config.yaml
n_layer: 13
d_model: 768
n_head: 12
n_kv_head: 12
head_dim: 64
d_mlp: 3072
vocab_size: 16384
activation: "tanh_gelu"
norm: "layernorm"
norm_place: "pre"
norm_eps: 1e-05
positions: "learned"
qk_norm: false
attn_scale: 0.125
bias: "all"
tie_embeddings: true
parallel_block: false
init: "normal"
init_std_qkv: 0.0276
init_std_o: 0.00542
init_std_up: 0.0276
init_std_down: 0.00542
optimizer: "muon"
lr: 0.0168
beta1: 0.95
weight_decay: 0.0033
lr_head: 0.00469
warmup_steps: 200
schedule: "wsd"
decay_fraction: 0.459
decay_shape: "linear"
final_lr_fraction: 0.05
batch_tokens: 131072
seq_len: 1024
doc_mask: true
train_tokens: 1375000000
steps: 10491
dataset: "wikipedia_en"
MLP neurons of a small language model. Each row is named by its layer, matrix (down: output weights) and neuron, and shows model dimensions 0-127. Each number is 200 + 30 x the weight over its row's rms, rounded and kept within 0 to 999.
A block is one neuron, or neurons of one layer that tend to fire together. After each block is what it responds to, as a language model described it from the Wikipedia text at the highest values.

L10.down519,192,148,192,191,226,215,227,193,171,166,202,205,254,154,219,220,186,236,211,239,156,204,239,157,238,231,200,251,190,233,180,249,157,191,212,209,151,183,155,220,181,241,160,151,193,173,187,190,239,209,126,188,234,182,225,212,191,222,254,125,173,204,168,204,162,183,211,175,150,218,224,241,281,155,147,220,252,213,220,228,166,184,184,217,163,206,204,215,190,220,229,171,173,156,209,162,191,178,212,226,198,225,223,198,203,257,208,252,178,220,229,218,158,199,189,221,175,152,247,231,173,229,189,207,185,224,206,204
L10.down790,129,159,196,217,193,242,215,211,142,212,141,196,170,217,198,182,204,203,207,186,235,195,155,161,198,178,161,223,169,221,197,169,229,221,217,232,189,192,181,205,213,148,193,209,196,189,201,264,189,202,205,192,213,186,224,130,214,216,191,181,202,242,196,186,241,201,242,177,210,216,202,166,201,220,153,202,160,154,226,156,178,184,226,178,174,167,203,210,212,205,234,208,203,179,196,229,223,181,183,169,179,191,241,194,254,229,183,195,148,245,220,231,223,182,195,220,233,150,188,190,240,159,235,169,201,208,121,195
L10.down1148,182,191,209,181,175,249,190,194,215,212,198,254,225,194,218,174,152,196,208,200,188,200,198,164,193,196,216,210,200,201,173,197,202,210,219,241,184,249,198,221,202,237,238,196,219,210,227,157,214,206,204,200,192,215,214,229,147,180,213,216,205,196,221,169,204,125,196,134,213,177,200,180,220,214,190,190,201,167,188,174,235,196,215,217,196,160,217,167,240,211,230,212,240,216,171,245,197,221,190,222,207,215,207,249,167,225,183,231,230,185,216,231,193,163,194,186,225,155,214,145,220,185,240,179,169,182,207,197
L10.down1997,184,145,211,214,179,190,230,195,185,249,211,225,211,231,187,187,206,147,230,183,241,171,216,238,208,189,136,265,152,196,194,189,203,221,196,216,189,207,177,205,211,189,214,242,156,231,232,209,178,202,164,222,265,167,229,161,213,196,203,185,181,191,237,209,204,210,196,201,181,190,176,187,201,184,198,202,185,185,191,250,243,204,168,216,166,217,194,180,132,203,193,155,235,214,236,225,136,196,230,209,172,220,203,197,196,206,210,142,220,209,158,196,217,146,171,163,207,186,188,224,228,174,188,209,222,212,221,223
Responds to: Nouns naming a person's relation or role, often after his/her/'s, just before a name follows, e.g. wife, brother, cousin, architect, President.

L5.down819,199,193,214,200,265,202,221,231,203,233,242,234,240,208,181,243,164,155,250,280,224,208,181,218,245,255,205,143,215,177,216,167,162,212,225,222,181,167,222,178,208,208,246,200,187,182,188,252,235,223,191,178,194,235,181,207,177,243,251,188,207,200,168,215,176,207,220,174,208,178,202,202,203,142,252,223,223,253,197,192,181,223,210,237,205,201,227,207,229,197,159,189,183,214,184,178,234,245,191,209,189,172,169,202,204,208,218,209,181,221,164,210,189,184,218,160,214,241,194,156,212,165,192,190,189,230,203,208
L5.down1263,191,247,179,210,219,171,205,216,207,204,137,192,259,168,197,259,250,187,212,176,231,222,166,196,205,203,167,214,263,213,165,213,207,176,169,199,203,224,228,166,202,168,195,257,218,243,188,167,204,224,210,189,211,234,209,190,195,193,227,229,167,176,232,197,286,178,252,290,193,166,188,189,205,184,241,183,195,183,222,197,155,210,239,247,115,181,222,172,212,209,190,176,144,248,192,205,209,161,245,208,258,234,212,178,231,187,154,177,147,139,221,183,144,135,212,185,159,214,193,244,163,201,183,215,200,212,194,243
L5.down1286,179,198,182,163,239,217,206,149,208,152,189,162,231,238,143,237,191,203,194,198,195,212,215,203,155,213,186,202,210,205,257,221,206,210,234,229,229,218,189,154,203,165,248,176,192,192,209,206,187,226,202,188,201,168,222,178,171,207,243,169,167,187,181,187,206,181,262,205,160,188,219,214,182,253,223,222,179,219,205,200,209,238,193,230,189,151,174,229,210,187,177,172,199,205,239,209,233,200,239,223,148,188,166,174,237,181,162,179,192,185,263,209,159,202,227,187,260,219,170,146,249,193,199,199,82,167,130,212
L5.down2595,166,185,204,175,208,152,185,204,178,200,162,215,240,140,142,175,262,258,173,181,217,192,171,181,240,174,233,176,257,185,242,170,175,165,239,230,232,213,197,172,171,197,233,196,243,201,210,233,185,198,232,166,182,197,214,217,165,185,173,205,194,181,185,184,266,143,234,205,189,224,193,140,205,188,197,202,250,174,211,252,209,208,239,181,179,174,139,185,288,201,204,202,208,185,182,160,207,174,221,167,190,206,194,227,198,188,243,212,195,211,202,205,198,156,171,199,298,254,221,224,151,178,208,197,172,267,170,198
Responds to: Pipe separators, brackets and digits inside data tables (climate, league, election), plus linking tokens like & and by in credits.

L10.down559,229,177,239,213,231,173,174,216,228,180,244,173,186,177,251,224,233,128,106,178,202,232,222,189,161,163,177,189,180,222,197,247,186,247,224,236,204,242,169,160,162,231,234,180,225,174,203,192,179,217,128,233,135,127,142,172,218,215,214,218,196,189,189,177,228,224,232,227,173,211,183,180,167,179,184,204,165,196,205,210,251,197,129,163,187,130,208,202,219,243,239,261,180,202,193,203,213,219,204,227,161,185,238,227,188,214,208,169,227,164,197,188,186,152,178,214,211,220,222,217,191,271,235,197,180,165,202,174
L10.down1477,225,190,204,225,197,227,168,209,164,161,208,200,196,192,199,153,209,235,218,215,172,213,282,211,186,217,206,172,126,194,175,220,224,166,175,214,229,265,189,170,198,177,188,199,233,252,175,163,242,187,239,198,243,175,153,242,167,215,219,236,203,230,155,189,215,254,160,153,212,204,194,212,189,250,194,215,225,197,178,212,270,221,206,175,207,227,225,216,179,225,175,201,186,225,196,191,210,201,199,197,188,202,233,170,212,227,233,194,168,168,246,170,172,158,153,182,224,206,263,220,162,152,190,207,199,191,212,211
L10.down1723,228,216,203,197,209,180,203,175,175,221,183,194,190,215,225,231,181,238,164,174,203,240,365,208,159,225,156,130,221,177,188,200,219,159,168,195,199,174,205,196,168,169,166,217,236,207,225,144,176,141,235,205,178,112,202,221,125,187,218,220,190,134,185,226,177,200,223,193,178,191,194,212,192,181,185,236,219,225,278,232,195,164,149,190,162,247,228,163,198,224,202,225,201,204,245,202,191,180,179,193,175,253,194,184,211,202,234,226,221,121,178,254,200,190,183,220,206,187,226,212,223,200,227,212,202,220,209,147
L10.down2642,212,162,220,168,178,220,197,232,216,248,264,202,176,219,240,176,248,183,243,184,201,207,270,173,190,216,220,210,188,215,162,187,211,143,245,216,230,183,172,215,194,212,177,220,221,207,210,207,208,185,220,196,160,187,181,230,177,191,149,184,166,186,217,190,192,180,225,199,221,221,160,177,208,228,237,241,182,140,162,213,170,219,236,217,191,203,190,246,165,197,220,239,163,210,152,141,170,168,230,131,239,206,169,244,181,155,188,195,227,152,203,185,199,181,195,241,215,223,207,190,157,229,207,235,177,175,217,194
Responds to: Separators and words just before a number is expected, such as table pipes, commas and colons in stats tables and census text ("468 people, 169 households").

L8.down779,218,157,245,256,207,186,210,168,184,221,243,206,208,176,154,260,237,203,227,227,156,221,199,179,125,210,202,241,175,185,177,223,187,214,166,208,184,212,223,203,184,230,201,213,261,202,211,180,159,206,212,189,175,190,230,219,153,243,239,204,188,202,189,190,179,210,223,175,205,89,208,183,185,184,192,189,154,241,218,182,148,177,218,172,265,201,230,204,224,201,148,198,208,202,189,232,194,147,223,193,243,187,219,195,205,180,207,198,204,248,234,211,220,182,241,163,184,174,194,215,242,214,125,236,192,206,201,181
Responds to: Second word piece right after an initial capital letter or digit, mostly in names and numbers, such as J-od-ie, R-od-rigo, 1-961, 10-,000.

L5.down52,195,262,236,237,189,202,202,191,170,155,158,204,182,111,216,208,234,189,194,168,139,235,163,201,224,246,168,137,248,194,226,206,197,223,202,181,197,198,184,223,225,187,212,219,177,198,189,192,223,176,206,185,176,243,198,230,162,180,227,178,273,224,209,135,248,217,143,154,161,191,204,211,210,174,112,218,242,189,219,199,162,160,220,246,260,207,205,211,192,237,193,197,182,195,136,192,194,214,170,259,181,235,205,213,200,210,187,125,205,189,165,212,205,211,185,202,230,237,181,236,211,201,194,151,175,200,242,222
L5.down2375,184,242,185,194,209,225,152,182,157,197,209,181,197,216,265,211,225,206,189,147,206,187,167,219,175,216,181,200,185,188,197,175,213,166,195,225,185,205,242,211,199,181,190,225,221,151,158,224,186,212,195,189,186,237,136,171,141,130,188,188,242,202,240,176,195,222,192,174,184,231,160,138,193,179,165,234,220,227,179,202,203,169,214,230,216,192,188,207,181,244,172,142,205,171,181,184,212,133,222,226,189,209,210,186,213,246,185,235,281,212,155,198,175,189,202,196,251,186,189,209,164,252,168,237,233,210,156,164
L5.down2708,153,234,186,263,236,239,136,197,192,189,212,176,165,245,245,163,212,214,195,180,172,203,189,212,216,205,250,180,192,159,151,144,209,225,213,219,229,160,193,217,188,210,231,233,175,167,173,175,191,236,246,172,258,232,232,152,166,185,149,227,220,189,178,161,219,192,168,181,220,222,174,148,230,135,199,178,219,160,173,207,238,216,178,231,263,209,205,144,200,165,246,185,173,188,220,148,217,187,267,206,164,225,199,219,188,230,225,200,234,233,216,251,196,194,182,213,202,167,211,253,204,146,219,210,190,202,205,157
L5.down3031,188,228,231,214,250,217,209,118,186,215,195,200,196,214,233,191,205,211,173,201,193,201,259,217,200,233,194,212,248,179,133,209,223,199,176,237,228,200,152,197,183,227,226,245,211,167,140,181,226,198,237,188,189,193,208,199,161,136,158,201,260,193,215,183,231,175,161,198,189,184,188,162,208,148,189,204,198,168,205,169,247,218,145,225,239,224,132,232,238,171,199,185,202,200,166,159,158,237,250,204,189,203,192,201,198,209,187,219,237,237,226,250,157,167,208,197,214,223,204,265,173,158,207,231,214,186,225,144
Responds to: Is or was ending a defining subject phrase with a superlative or unique descriptor, just before the named item: "the closest town is", "his successor was", "the first person was".

L5.down146,168,176,168,198,212,212,210,173,226,165,197,204,160,189,217,194,213,202,194,196,213,211,156,220,125,203,200,215,253,202,176,169,230,184,144,165,172,231,243,179,210,206,171,185,239,200,176,154,233,201,205,192,211,196,161,203,200,187,193,232,167,226,182,203,156,207,218,226,223,204,201,284,161,211,164,175,230,249,198,173,196,225,162,225,226,219,223,183,228,189,211,187,215,201,213,179,208,202,236,197,165,221,186,220,196,230,221,203,130,187,137,186,223,258,227,208,221,208,198,195,228,216,238,194,201,214,231,254
L5.down1461,184,262,229,168,226,262,223,215,149,200,194,162,151,168,201,211,198,201,139,153,204,220,193,200,154,199,203,166,199,226,206,159,233,173,159,213,198,239,205,223,196,176,168,233,200,190,212,163,218,169,192,161,159,180,139,213,248,213,240,244,154,196,244,175,250,229,218,191,235,198,196,170,172,185,212,195,207,162,208,183,196,282,182,194,220,267,247,206,186,207,260,165,165,184,180,196,211,282,200,220,185,187,238,195,203,196,182,242,185,155,161,191,230,260,202,177,218,199,226,202,247,176,213,178,202,216,174,203
L5.down1560,152,167,199,143,182,208,221,223,213,276,182,177,183,213,152,135,157,179,159,265,243,208,207,240,165,229,220,212,193,275,212,203,196,196,185,218,191,194,222,184,228,209,148,130,217,212,198,231,211,188,190,233,197,214,236,169,184,181,191,194,215,225,190,275,146,198,183,179,174,252,190,237,198,227,166,204,172,144,230,187,182,227,150,206,189,213,224,194,189,210,191,169,196,224,210,186,172,178,195,255,195,209,239,200,168,208,187,207,201,217,211,182,285,205,188,217,179,195,169,175,252,215,171,154,176,143,218,244
L5.down1806,151,224,252,199,222,211,191,195,183,212,206,189,185,175,249,208,275,209,235,225,137,165,140,247,171,174,184,186,177,209,175,250,217,215,225,170,205,246,159,209,213,220,217,200,191,265,231,204,181,213,237,200,201,174,160,156,178,188,188,168,233,250,180,157,205,208,197,253,214,248,226,211,169,165,160,186,250,197,240,233,172,218,185,178,197,207,229,178,166,191,175,221,240,175,162,201,243,189,236,249,208,202,220,128,175,223,178,167,156,181,165,175,225,225,203,239,181,183,197,160,212,195,205,191,230,133,298,180
Responds to: Single digits or capital letters that serve as identifiers after a label word, like Group 1, Company C, Volume 8, channel 33, and letters inside acronyms; weaker on mid-word pieces.

L8.down2424,191,167,215,204,175,205,161,148,168,229,184,121,205,186,215,168,234,229,133,209,180,217,188,243,186,189,210,161,185,193,211,164,212,210,236,157,225,212,216,195,179,178,137,226,242,195,198,186,243,188,229,239,213,219,182,212,190,169,225,222,175,232,221,235,188,147,156,168,184,202,188,113,150,208,210,209,237,169,184,192,203,190,172,191,203,169,192,211,229,251,232,191,182,213,183,166,163,264,207,208,220,139,124,203,194,217,187,212,165,191,226,171,195,177,188,238,184,247,240,183,172,202,205,229,169,156,202,229
Responds to: Word pieces right after a lone initial capital, mostly inside acronyms and abbreviations (RB, EB-5, WEVD, GNIS, G8), sometimes mid-word (Vertical, Sperry, Hrsg.).

L8.down2986,212,208,167,222,184,223,218,200,206,164,163,248,181,224,213,251,222,141,168,240,148,202,182,162,153,178,209,242,210,198,208,209,192,200,211,215,160,186,209,204,231,186,188,233,233,210,192,282,173,214,113,243,205,215,197,216,192,215,201,191,186,195,204,221,245,228,272,222,223,251,209,237,182,223,250,123,185,216,220,165,228,177,215,217,203,163,178,210,198,138,212,224,203,241,166,167,124,184,173,209,213,236,197,221,156,187,190,222,140,180,194,207,231,168,213,178,230,188,213,235,192,200,185,197,223,261,186,250
Responds to: Start of job or role titles after "served as", commas or dashes in credit and staff lists, e.g. CEO, lead, chief, president, vocalist/guitarist; also first letters of section headings.

L5.down79,200,223,216,193,232,163,232,218,184,130,198,208,228,204,190,187,182,209,172,247,166,143,218,191,180,195,243,179,245,190,183,194,210,239,176,161,223,210,212,242,241,198,235,184,243,206,136,186,171,187,187,277,181,213,228,168,185,226,225,216,179,193,213,241,182,180,221,226,184,214,195,193,272,198,205,163,167,212,221,237,136,174,197,247,225,243,188,198,187,227,240,226,193,240,164,198,190,160,194,181,186,244,233,197,188,215,249,237,224,240,212,196,172,178,202,143,196,197,197,226,194,228,194,157,157,213,137,206
L5.down124,223,194,218,178,214,200,212,182,195,235,206,221,235,190,220,198,134,189,195,211,283,195,157,236,189,137,186,177,137,171,207,214,179,159,203,210,173,226,204,253,241,221,166,168,163,274,172,226,225,200,170,188,153,188,193,240,164,203,218,205,233,226,218,162,211,169,301,159,207,182,214,160,214,195,177,182,181,197,250,147,196,247,217,190,198,162,182,212,192,204,206,190,210,204,152,177,214,145,203,227,268,226,304,231,216,186,232,258,256,181,197,138,162,196,195,255,206,194,210,186,196,216,174,197,214,194,240,231
L5.down535,197,165,186,148,245,141,160,147,179,205,194,158,195,191,191,214,217,158,218,201,235,208,169,221,226,132,207,193,202,215,193,195,178,169,202,221,222,250,221,213,210,243,197,239,182,230,222,262,288,144,234,192,201,238,234,186,173,168,198,191,144,167,219,221,154,182,150,145,176,158,178,202,155,202,228,217,164,230,252,190,190,198,175,197,206,148,180,202,238,160,179,234,216,195,154,170,179,189,197,191,206,164,179,164,202,213,151,190,227,196,256,238,256,182,170,191,153,174,139,184,125,178,169,198,214,216,187,187
L5.down2180,232,247,211,206,175,170,245,209,151,164,220,165,171,181,237,183,204,170,216,236,211,192,213,160,183,150,255,160,175,209,197,196,190,230,237,192,197,209,185,197,220,197,224,178,172,220,156,231,181,184,233,196,190,204,222,259,225,250,184,148,190,201,195,179,190,259,214,225,178,230,222,218,158,155,211,192,246,174,191,222,163,257,219,175,222,247,160,219,201,204,188,221,204,204,190,201,185,265,242,211,206,205,216,200,210,238,193,169,218,159,199,209,213,199,171,177,155,202,246,194,172,198,189,211,143,230,175,162
Responds to: Second word-piece right after an initial letter, mostly "od"/"ody" in names and rare words, e.g. Jodie, Jody, Zodiac, Yodh.

L10.down45,238,177,227,258,208,212,206,172,221,229,240,225,224,236,146,236,163,165,207,217,181,183,212,216,203,174,215,203,226,250,219,195,143,231,195,133,231,150,163,168,183,204,189,220,178,217,247,256,225,264,147,241,160,161,199,123,205,176,141,188,188,178,187,197,243,241,211,236,253,229,222,242,199,221,202,237,184,224,179,200,152,208,197,175,210,181,272,249,196,160,200,173,188,184,199,182,189,207,212,205,245,171,183,193,216,173,158,221,211,204,214,189,203,164,188,178,188,202,213,183,263,234,210,204,188,190,217,200
L10.down1764,230,221,246,236,179,229,186,148,162,182,161,162,166,201,225,154,260,180,194,218,183,235,178,167,199,208,214,182,203,193,217,176,227,165,208,165,215,192,200,223,183,216,171,239,182,237,201,207,267,245,136,222,221,251,170,199,175,207,198,199,234,212,242,233,225,227,172,133,165,154,223,193,187,204,209,252,218,187,208,139,228,209,171,183,132,219,222,231,205,177,229,209,174,191,209,106,134,213,160,179,219,203,205,172,189,168,149,144,224,234,196,221,195,207,215,248,210,228,188,194,184,255,177,106,235,204,177,230
L10.down2353,212,187,209,189,201,233,203,201,245,122,239,262,239,229,207,196,195,203,230,219,220,236,308,195,198,156,183,224,217,218,215,221,195,220,215,222,232,214,167,144,222,220,201,141,171,193,222,228,232,210,192,215,172,257,244,214,205,219,192,217,250,165,184,210,220,141,228,161,136,225,252,169,225,189,157,205,164,223,233,194,190,172,158,232,203,235,228,194,158,207,233,229,175,232,187,187,128,201,203,211,235,217,252,167,168,202,132,210,226,151,190,213,206,221,190,168,185,154,218,204,142,225,188,227,191,181,233,179
L10.down2442,189,181,189,225,187,197,183,192,142,157,207,184,190,174,191,213,203,204,216,227,216,240,229,164,227,210,231,240,247,225,198,192,251,206,180,200,224,165,200,185,230,155,183,239,154,201,198,148,210,223,212,203,186,188,140,155,186,226,189,162,244,182,187,251,227,179,230,170,193,169,153,157,204,210,153,232,150,227,187,159,181,220,146,226,191,184,230,198,211,216,98,184,171,241,192,132,187,197,192,217,232,167,211,186,194,150,166,210,165,210,214,235,207,138,216,218,161,208,244,176,260,183,239,164,193,133,166,211
Responds to: Middle word-piece tokens inside non-English personal and place names, mostly Arabic, e.g. al-H-ass-an, Sana El Mans-ouri, Burj Al Arab, also African and Japanese names.

L8.down1323,194,238,212,176,184,178,234,224,193,260,186,208,196,202,287,199,194,237,169,139,203,177,212,228,208,136,190,199,200,225,179,212,230,184,186,277,204,182,216,168,180,229,222,142,210,175,139,194,235,170,199,188,231,225,200,195,227,152,266,193,176,195,191,209,196,203,167,174,206,151,139,218,245,187,189,177,222,166,164,230,274,177,218,224,216,258,233,235,191,219,149,159,224,145,228,216,192,167,201,150,209,153,100,192,228,174,181,196,170,201,165,170,228,191,174,216,252,150,199,223,207,130,240,184,191,205,193,169
Responds to: Nouns or phrases that introduce an upcoming proper name of a related entity, e.g. studio album, subgenus, rival, subsidiary, Parent range:, Label:.

L5.down329,137,204,165,242,161,250,172,214,157,173,203,177,249,195,211,172,231,218,179,198,198,128,212,183,150,168,169,174,193,178,186,236,175,135,204,186,190,188,209,199,189,204,230,201,209,218,155,141,185,258,213,213,190,246,289,229,163,204,201,199,186,199,186,184,209,208,197,210,126,238,179,204,243,191,176,258,207,207,229,240,196,161,298,234,139,220,134,198,145,195,231,184,223,170,178,196,186,237,277,248,206,206,208,178,254,172,207,211,177,198,186,223,233,151,265,223,202,200,259,196,279,133,200,172,205,255,229,182
L5.down1415,248,219,170,190,232,191,178,177,173,192,197,175,238,235,191,174,234,187,191,194,225,194,246,157,203,219,212,135,253,171,167,205,258,174,192,216,180,183,156,201,201,148,220,168,181,155,211,200,209,169,163,210,175,207,229,185,230,189,215,192,186,207,114,212,196,208,208,165,190,200,213,185,251,174,233,213,137,191,170,261,213,199,173,224,248,212,192,207,207,184,263,202,177,195,227,183,211,177,215,237,223,137,208,189,154,145,205,212,191,176,233,217,246,247,215,256,208,181,181,176,200,184,146,251,216,213,180,175
L5.down1824,228,164,190,212,122,184,203,203,212,155,165,167,163,136,233,174,260,241,194,263,198,147,232,201,233,158,183,233,223,194,244,195,208,192,119,151,201,184,222,169,192,174,167,259,138,231,235,195,150,184,218,251,193,222,177,207,206,178,146,198,217,184,203,193,222,203,251,181,237,199,237,238,169,168,177,197,193,160,224,213,227,189,279,213,200,219,153,270,238,192,207,224,212,217,202,171,235,174,205,265,158,268,225,188,198,214,198,225,204,179,192,176,174,212,195,243,164,247,203,243,202,230,175,191,174,255,216,195
L5.down2850,161,196,247,191,192,232,249,236,163,253,213,172,168,226,206,167,210,203,236,223,194,218,178,181,214,204,266,178,203,216,195,154,216,187,213,222,152,188,214,189,180,156,239,200,209,199,182,190,238,154,241,142,180,250,245,176,236,169,206,201,280,179,183,203,190,188,184,178,204,194,196,171,245,221,220,192,189,236,221,195,242,125,250,175,152,167,141,175,210,136,204,237,142,192,217,178,204,218,200,227,234,217,222,196,146,225,167,254,202,174,202,124,219,225,127,232,156,199,206,230,219,253,212,201,226,209,213,250
Responds to: Final word or word piece closing an entry in tables, credit lists and infoboxes, just before a pipe, comma or line break: miniseries, saxophone, running.

L8.down2482,211,218,194,156,184,191,225,224,191,224,210,170,204,220,226,205,210,228,239,180,208,214,163,172,219,210,231,214,186,155,208,205,194,217,203,201,165,207,208,215,142,173,181,228,194,170,216,227,220,222,250,221,226,236,250,212,264,196,224,162,115,156,188,200,194,220,211,186,207,208,203,203,216,186,168,243,177,193,208,244,218,177,243,202,208,203,209,205,182,185,185,204,228,272,234,221,181,221,188,217,218,179,224,181,154,186,164,191,162,152,213,186,240,160,157,198,197,203,202,189,212,177,205,192,183,231,209,263
Responds to: Digit tokens and pipe column separators inside Wikipedia tables and stat lists, e.g. the 2 in 56.7 (2.23), vote counts, header separators; rarely mid-word pieces.